Weights of a small GPT-style language model, trained from scratch on English Wikipedia.
Size: width 512, 4 heads of 128, MLP 1024 GeGLU, vocabulary 16384.
Architecture: no biases in attention or MLP, tied embeddings, normalized queries and keys.
Training: a variant of Muon for these matrices, 5296 steps.
MLP neurons of a small language model. Each row is named by its layer, matrix (gate and up: input weights) and neuron, and shows model dimensions 186-313. Each number is 128 + 32 x the weight over its row's rms, rounded and kept within 0 to 255. A neuron's up and down rows have the sign that makes its largest values positive.
After each neuron's rows is what it responds to, as a language model described it from the Wikipedia text at the highest values.

L2.gate575 [ 79 114 114 134 144 188 192 119 133 163 123 170 162 133 178  88 134  97 106 142 131 103 158 141 233 156 104 191  84  82 116  85 144  58 139 128 150 154 100 126 108 114 118 150 159 182 192 107 103 148 163 101 145 117 141 141 134 131 143  84 127 122 147 117 138  66 120 124 106 158 103  85 110 106 121 147 163  81 176 151 129 103 147 120  92  72 137 113 177 184 135 150 149 151 148 150  96  83 132  87  97 169 134  69 175 132 117 142  56 135 157 127 128 142  99 144 116 130  78 117 115  99  94  86 100 150 196  99]
L2.up575 [116 100 141  94 158 188 138 149  97  90 116 118 166 144 201 148 134 139 111 142 154 101 107 104 143 185 179  71 151 132  93 143 144 108 116 169 148 194 175 177 125 138 140  85 165 130 137 126 170 113 124 176  98  82  96 145  88 187 181 146  88  80 164  99  80 140  96 100  92  61 124 126 128 107 107 121 100  85 156  94  55 207  55 124 138 105 105 111 123 129 182 157 133 174  81 166 129 151 168 123 103 141 133 133 101 135 120 151 124  87 113 160 143  51 121 124  96  95 131 108 123 103 115  95 169 121 157  91]
Ordinal words and suffixes marking a place in a series (third album, fifth season, 25th, 1st), plus another, next, and the digit 1 in stats tables.

L4.gate180 [163 140 136 101 139 112 129 144 111 161 128  37 115 115  68 151 135 189  84 119 139 141  73 145 146 113 143 145 146 106 155 100 156 123 136  96 145  82  99 197 141  98  86 124 131  52 125 142 193 152 121 135 169  92  83 106 122 161 155  94 115 143 140  61 130 152 110 139  31 190 181 165 129  86 116 117  78  78 106 115 103 168 144 121 111 144 159 105 125 155 156 148 153  87 119  87 114  50 107  90 155 142 184 125 131  96 127 128 163 136 153 149 123 116 137 156 161 209 134  97 146  86 149 180 176 101  88 148]
L4.up180 [148 184 109 142 155 159 159 158 138 135  93  85 112 130 151 149 126 137 184  73 164 133 144 140 113 119 126 139 129 126 120  95 192 158 134 119 118  65  79  65 142  95 128 154 146 136 143 113  85 109 109 143 115  64 140  90 110 118 118  88 134 207 181 125  81 158  70 203 149 177 149 125  96 112 112 141 155 220 132  81 117  90 116 102 118 139 103 201 111 111 127 151 165 129 125  35 119 120 114 111 108  97 161 128 158 113 142 133 118 153 148 132 121 186  78  76 161 153 183 150 108 167 134 112  91 151  74 107]
Nouns or adjectives naming a field or domain that modify a following noun in a compound, e.g. railway gauge, financial obligations, radio station.

L4.gate425 [186 162  72 169  94 189  81  87  65 163 176 160 100 142 117 171 166 192 152 135 144  92  78 135 112 122 135  87  49 131 128  74 107 126  99 153 137 151  87 116  87 146  95 113 145 107 142 110 139 153 112 111 130 148 117 160 157  94 107 161 106  57 154  73 102 166 127 120 121 160 130 104  97 118 186 142 140 167 195 112  70 169 132  94 129 130 107 153 138 122 115 105 144 104  97 105 148  74 153  93 111 152 101 106 148 223 142 112 118 201 137  82 147 125 121 117 103 129 180 130 150 107 105 152 155  99 115 181]
L4.up425 [106 114 180 136 104 125 113 130 124 118 133  79 161  50 143 142 129  75 101  73 163 145  73 113 103  97 110 102  88 150  92  93 128 126 127 156 201 126 160  89  85  60 125 100  94 123 224 154 151 129 163 153  90 154  87 158 162  83 151  97  77 107 174 162 101 116  77  93  94 124 150 179  81 147 110 106 213 160 146 134 185 152 124  58 120  86 174 114 154 136 129 118  99 150 189 144 184  98 192  31 141  84 120 166 100 139 126 128 113 117 133 142 127 175 198  49  82 116 155 129 111 153 106 141  68 129  79 121]
The last piece of a word split into tokens, often an ending like -y, -ing or -ed, as in Fair|y, gre|y, Chang|ing, Clos|ed.

L4.gate169 [124 171 113 172 140 151 109 192 154 107 122  94 185 157 121  51 168 115 136  98 112  92 133 164 103 122 150 134 131 143 109 113  99 140 203 161 171  94 156 154 117 104 130 115 131  89 115 124 133 162  93 134 150 104 131 124 130 171 124 139 136 128 131 105 177 139 191 136 103 153 155  90 122 167 140 104  98 101 143 122 144  88 100 133 167 145 149 139 167  95 127 121 126 137 139 127  64 169 134 114  81 104  94 114  44 102 106 126 181 123 139  84 107 168 111  83  92  79 131 129 141 132 134 110 120  87 191 125]
L4.up169 [109  97  94  90 128 172 189 204 128 163  56 162  28 137 127 103 188 169 118  96 118  95 105 150 154 137  98 119 137  96 110 107 175 149 173 176  75  91 109 125 159  94 128 142 155 100 124 139 139 120  98  99 151 100 150 133 127 155 143  59 149  86  81 121 126 172 192 167 166  76  88 111 144  78 182 155 130 137 114  91 158  70 141 138 172 144 135 125 147 146 145  91  72 102 213 130  75 165  96 129 136  95 112  72  94 131 123 132 137 173 108 103  87 127 117 133  71 113 144 122 127 134 125 117 135  42 135 121]
Fires on the token just before a person's name: titles and roles like Sir, Justice, coach, country codes like USA, or table separators.

L2.gate781 [121  92 171 113 125 100 157 168 135 102 147 114 117 124 164 151 111 164 135 138  93 152  73 144  98 124  99 118 120 123  99 132  73  98 121 182 163 117 144 111 127 124  79 127 170  50 187 192 165 138 105 120 161 156 122  90 142 146 209 112 161 109 187 162 185 136  85 119 163  93 138 124  99 139  97 101 112 166 126 127 193 144 137  97 129 114 101  76 145 121  85  85 138 160 122 145 121  97  99  76 195 147 104 101 152 114 173 146 142 164 121 148 193 133  92  94 160 125 109 111  98 148 148 102 115  90 111 110]
L2.up781 [106 140 234 119  88 156 122  76 149 125 151 131 107 111  62 108 122 159 155  65 152 115 172 149 102 130 124 186 150 148  16 136  85 136 116 123 142 194 158 140 129  62 107 150 123  66 113 117  31 138 151 232 133  82 177 163 136 138  94 106  52 174 146 102 166 178 135 154 160 139 204 141 140  76 147 152 107  97 132 156 102 197  97  90 148 149 126 153 115 129 101 113  98  86 131 136 127 170  78  85 122 116 158 129 172 124 130 176  85 169  71 107 122 115 139 105  83 108 103  98 164 120 107 113 119 175 156  81]
The blank or dash contents of empty cells in Wikipedia markdown tables, usually late in a row, like "| |" or "| — |".

L5.gate212 [ 60 160 140 160 125 114 175 136  94 147 100  34 142 116 108 155 151  96 113 163 141 115 146 124 134 149  97  97  96  65 173  94 166  99 151 137 131 117 142 159  95  97 117 129 155 127 110 111 126 133 104 131 147 113  76  91 179 135 191  44 132 146 141 111 134 149 162 121 161  84 182 172 105 202 152  99 163  99 120 129  91 190 111 106 116 147 111 164  90  88 138 127 121 120  71 165  99 114 148 152  95 154 154 110 146 142 135 119 182 173 139 120  91 130 167 129 126 150  94 119 167 134 174 104 119 117 115  74]
L5.up212 [156 125  76 105 153 151 118 109 157 111 119 115 120 153 111 186 137 141 149  92 131 154 204 104 142 142 123 176 156  75 153 108 140 146 121 113 136  73 100 185 115  99 171 171 162 140 110 156 122 176  66 155 120 111 150  47 136 185 132  99 103 124 132 141  92 144 125  67 105 162 105  95 117 133 124  78 106 130  99  69 136 162 102 179 110 116 124 109 127 120 122 116 120 123 143 117 127 123 146 142  69 114 201 117 124 121  75 180 118 124 145 154  98  48 113  93  90 130 127 100 116 134 155 106  96  79 193 142]
Field or sector words opening a compound name or noun phrase, often in tables, such as TV (series), Racing, Opera (House), managing (editor).

L2.gate643 [ 99 134 108 106 105 141 132 127 154 151  59 174 181 160 189  73 129  82 108 146 138 123 166 133 144 139 133 139 154 108  83 146 160 150  80 130 117 163 126  75 111 108 115 118 160  83 174 120  93 198 179 138 197 118 113 152 127 107 128 149 110 133 155 164  94 114  99 153  80 114 164 117 143 145 153  97 181 139 146  80 149 154  99 107 127  99 148 193 110 156 133 162 137 142 133 157 111  94 164 113 153  93  72 134 107 171 184 140 142 147 152 131 157 153 143 127 175 120 135 122 113  66 104 123  43 154  97  87]
L2.up643 [113 108 100 153 115 117 134 137 167 203  85 130 119 146 165 129 116 137 120  97 125  93 120 164 103 150 116 204 114 150 142  84 188 134 127 140 166 165 117 126 134  69 179  89  96 126 145 104 113 106 138 102 180 161  95 131 139  82 137 115 118 115  71 138  59  60 151 167 133 131 120 129 138 121 139 105 243 118 125 144  88 142 144 151 135 156 147 123 160 155  80 138 120  72  56 193 140 152 170 148 129 119 124 104 112 127 178 185  82 100 135 177 162 135 146  77 196 113 142 105 137  97  99 100 104 124 122 155]
Capital Z opening a proper name, mostly at sentence start or after punctuation, e.g. Zach, Zito, Zanesville, Zidane, ZR2; rarely table codes like USA.

L2.gate219 [111 146  99 139 118 110 140 113 119 183 131 168 159 174 114 144 158 146 114  87 114 100 187 114 122 104 129 100  90 110 151 142  93 108 166  99 125 157 134  99  98  93  71  54 152 110 135 135 182 106 125 132 167 118 171 113 146 113 134  89 142 123 131 179  83 110 122 146 166 184 159 130  71  77 135 143 167 109 126 139 151 164 141 117 143 146 168  98 136 160 115 124 113 148 172  53  72 110 131  36 115 160 132 148 107  68  70 156 175 125 144 139  99 148 109 130  87 141 118 148 119  93 107  97 143 144  86 123]
L2.up219 [ 92 108 115 198 156 104  79  80 134 162  99 161 131 123 136  83 163 139  86 108 156 120 131 157 116 162 132 196 107 117 111  90 198  81 190 140 124 202 135 102 110  99 109 108 119 138 191 162 150 131  99  96 136 104 158  96 132 126 137 108  64 168 160 153  95 175  98  26 149 123 150  71 127 115 161 190 159 110 125  95  98 109 120  62 151  88 169 132 117 122 203 139 155 143 113 135 106  77 161 100 166 149 146 124 124 135  50 140 106 143 145  73 166 147 100 120 139  93 198 129 116  93  91  98 110  98 150 110]
Adjective-like word endings naming a field or domain right before the noun they modify, such as psychological scale, Biological process, football pyramid.

L5.gate604 [186 112  97 103  99 127  67  81 101 116  80 162 195 139 113 133 123 136 162 108 134  76 131  77 171 151 146 131 158 139  87  98 171  95 131 163 120 159  92 173 140  87  59 122 124 125 140 144 103  90 103  83 136 146 159 199 127 130  96 109 107  87  96 125 155 149 117 133 163 120 161  86  73 109  96  80 141 124 103 189  95 160 108 155 100 148 102 121 145  62  89 150 146 123 111 131  76 133 140  53 132 137 153  83 134 147 131 127 106 199  95 111  73 143 142 104 154 154 150 154 119 194 143 144 152 134 142 107]
L5.up604 [112 143 128 130 147 132 109 181 162 139 167 125 156  83 119 139 138 138 106 199 145 107 144  80 130 126 126 198 105 170 164 154 138 111 105 190  87 154 104 148 107 132  69 120 146 127 126 130 121 162 136 117 146 127 157 132  79 149 114 163  84 129  81 145 121 146  99 123 110 111  90  87 147 127  93 117 149  71 128 128 145 143 126  89 104 166  91 152 143 150 113  80 131 136 231 153 115 110 101 139 146 129 112 118 188 146 127 182 133 145 163  91 133 113 123 155 170 156 128 123 122 131 154  78 141 131 125 111]
Non-final pieces of multiword names, titles and hyphenated compounds, e.g. the hyphen in open-top or broad-gauge, Inner (London), Fair(y Godmother).

L5.gate152 [115 182 116 108 122  84 174 140 120 128  92  58 166 122 188 122  71 156 128 119 198 117 223 155  87  94 156 130 159 134 114 148 154 122 131 136 139 111 154 120 167 136  58 160 128 134 120 152 142 151 102 151  60 152 118 142 123 129 128 154 112 118  72 127  73 128 173  98 127 141 128  99 109  74 124 122 112  91  87 109 129 153  92 137 190 117  77 162  98  96 117 165  60 119 100 127 133 115 151 175 122 124 108 177 136 163 140 125 125  74  81  49 119 142 169 108  86  99 104 101 156 160  99 119 113 100 132 135]
L5.up152 [ 97 180 106 138 153  89 174 158  96  91  89 105 162 142 105 143 140 149 141 173 133 146 141 108 158 129 105 183 127  42 128  83 152 166 150 166 142 127 179 163  69 122  29 161 129  90 162 126 137 109 145 137 140 116  83 124 136  81 127 112 109  80 158 104 141  87 121 156  90 121 137 180 150 117  90  70 151 153 101 141 160 157 125 116 153 132 139 146 165  92 223 110  81 154 138 145  93 127 140 117 155 185 130 164 160 146  80 139 119 158 158 148 121 186 110 147 119 157 140 106 106 100 111 126 130  98 147 144]
Middle or final word pieces inside proper names in lists and tables, such as Mavlan-ov, Rasmus-sen, Feld-man, and also dashes in year ranges like 2006–07.

L2.gate257 [ 92 116 162 127 126 112 112 149  98 115 147 109 143 118 162 136 103 228 115 128 140 122 152 139 106 150 150  93 142  70 137 141 167 102 114 146 153  97 140  84 137 135 151  98 127 142 126 140 105 135 125 164  75  97 143 163 150 168 129  91 113 166 172 129 132  95 119 111 144  57 186 145 126 158 163 168 145 110 122 108 134 212 116  92 116  54 118 129 123 151 130  95  42 169 123  79 111 142  98 130 190  77 123  89  95 129  92 114 139 136 127 150 115 195 105 108 144  72 154  94 132  76 174 116 125 153  66 179]
L2.up257 [156 105 115 171 151 129 125 139 134 156 196 132 155  71 123 151 176 186 135 116 124 129 106 150 110  73 172 140  54  98 118 135 134 133 124 197 132 132  83 149 101 143 115 108 126 160 143 118 129 145 164 144  79 101  60 117 150 126 122  88 136  74 135 133  92 154 139  89 136 173 113 162  85 169 100 139 208 182 152  92 116 158 155 128 125  79 143 113 100 148  88 174 113 147 116 135 179  89 152 144 194 114 120 115 122 121 108  98 110 111 139 130 161 143 136 147 120 168 161 117 126 119  78 140 145 159 107 158]
Final pieces of adjectives before a noun or comparison, often after a hyphen or most/more: self-govern-ing, most powerful, Marxist–Lenin-ist.

L5.gate686 [140 101 116 105 120 108 134 101 147  18 158 129 107  87 155  96  85 115 109 169 112 159 149 139 143 176 136 127 103 112 159 123  83 106 214 148 156  77 120 109 155 101 177 191 102  92 184 155 140 125 115 103 161  68 126  97 153 182 155 154 121  65  98 146 155 186 125 117 207  86 109 114 132  98 119 110 110 148 155 137 126 141 116 145 126 132  85 120 123 123  95  87 116  60  59 165 192 154 159 193 127 112 157 132 113 112 104 134 180 114 131 124 179 133 122 115 220 122 111 115 200 145 105 186 146 143 106  70]
L5.up686 [102 147  85 149 107 148 144 152 121  29 146 129 108 177 141  52 195 121  84 152  83 122  83 139 119 157 128 130 115 105 148 122 144 111 221 140 160 130 110 138 194 104 203 103  42 185 234 104 138 108 133 143  88 163 114 163 162 147 130 125 138 145 109 125 126  94 151 168 171  32 125 104 123  90 191  81 132 144 148 117  92 166 128 142 157 108 152 117 101 153 123 122 125 185  62  65 102 121 112  47 162 134 129 127  91 181 114  87 179 129 179  93 161 145  99 147 143 143 107 112 127  62  73 111 125 170 122 138]
Words that introduce a following set of people or things, mostly partitive "of" (many of the, one of the, all of), plus between, among, both, and titles before names such as King, President, Bishop.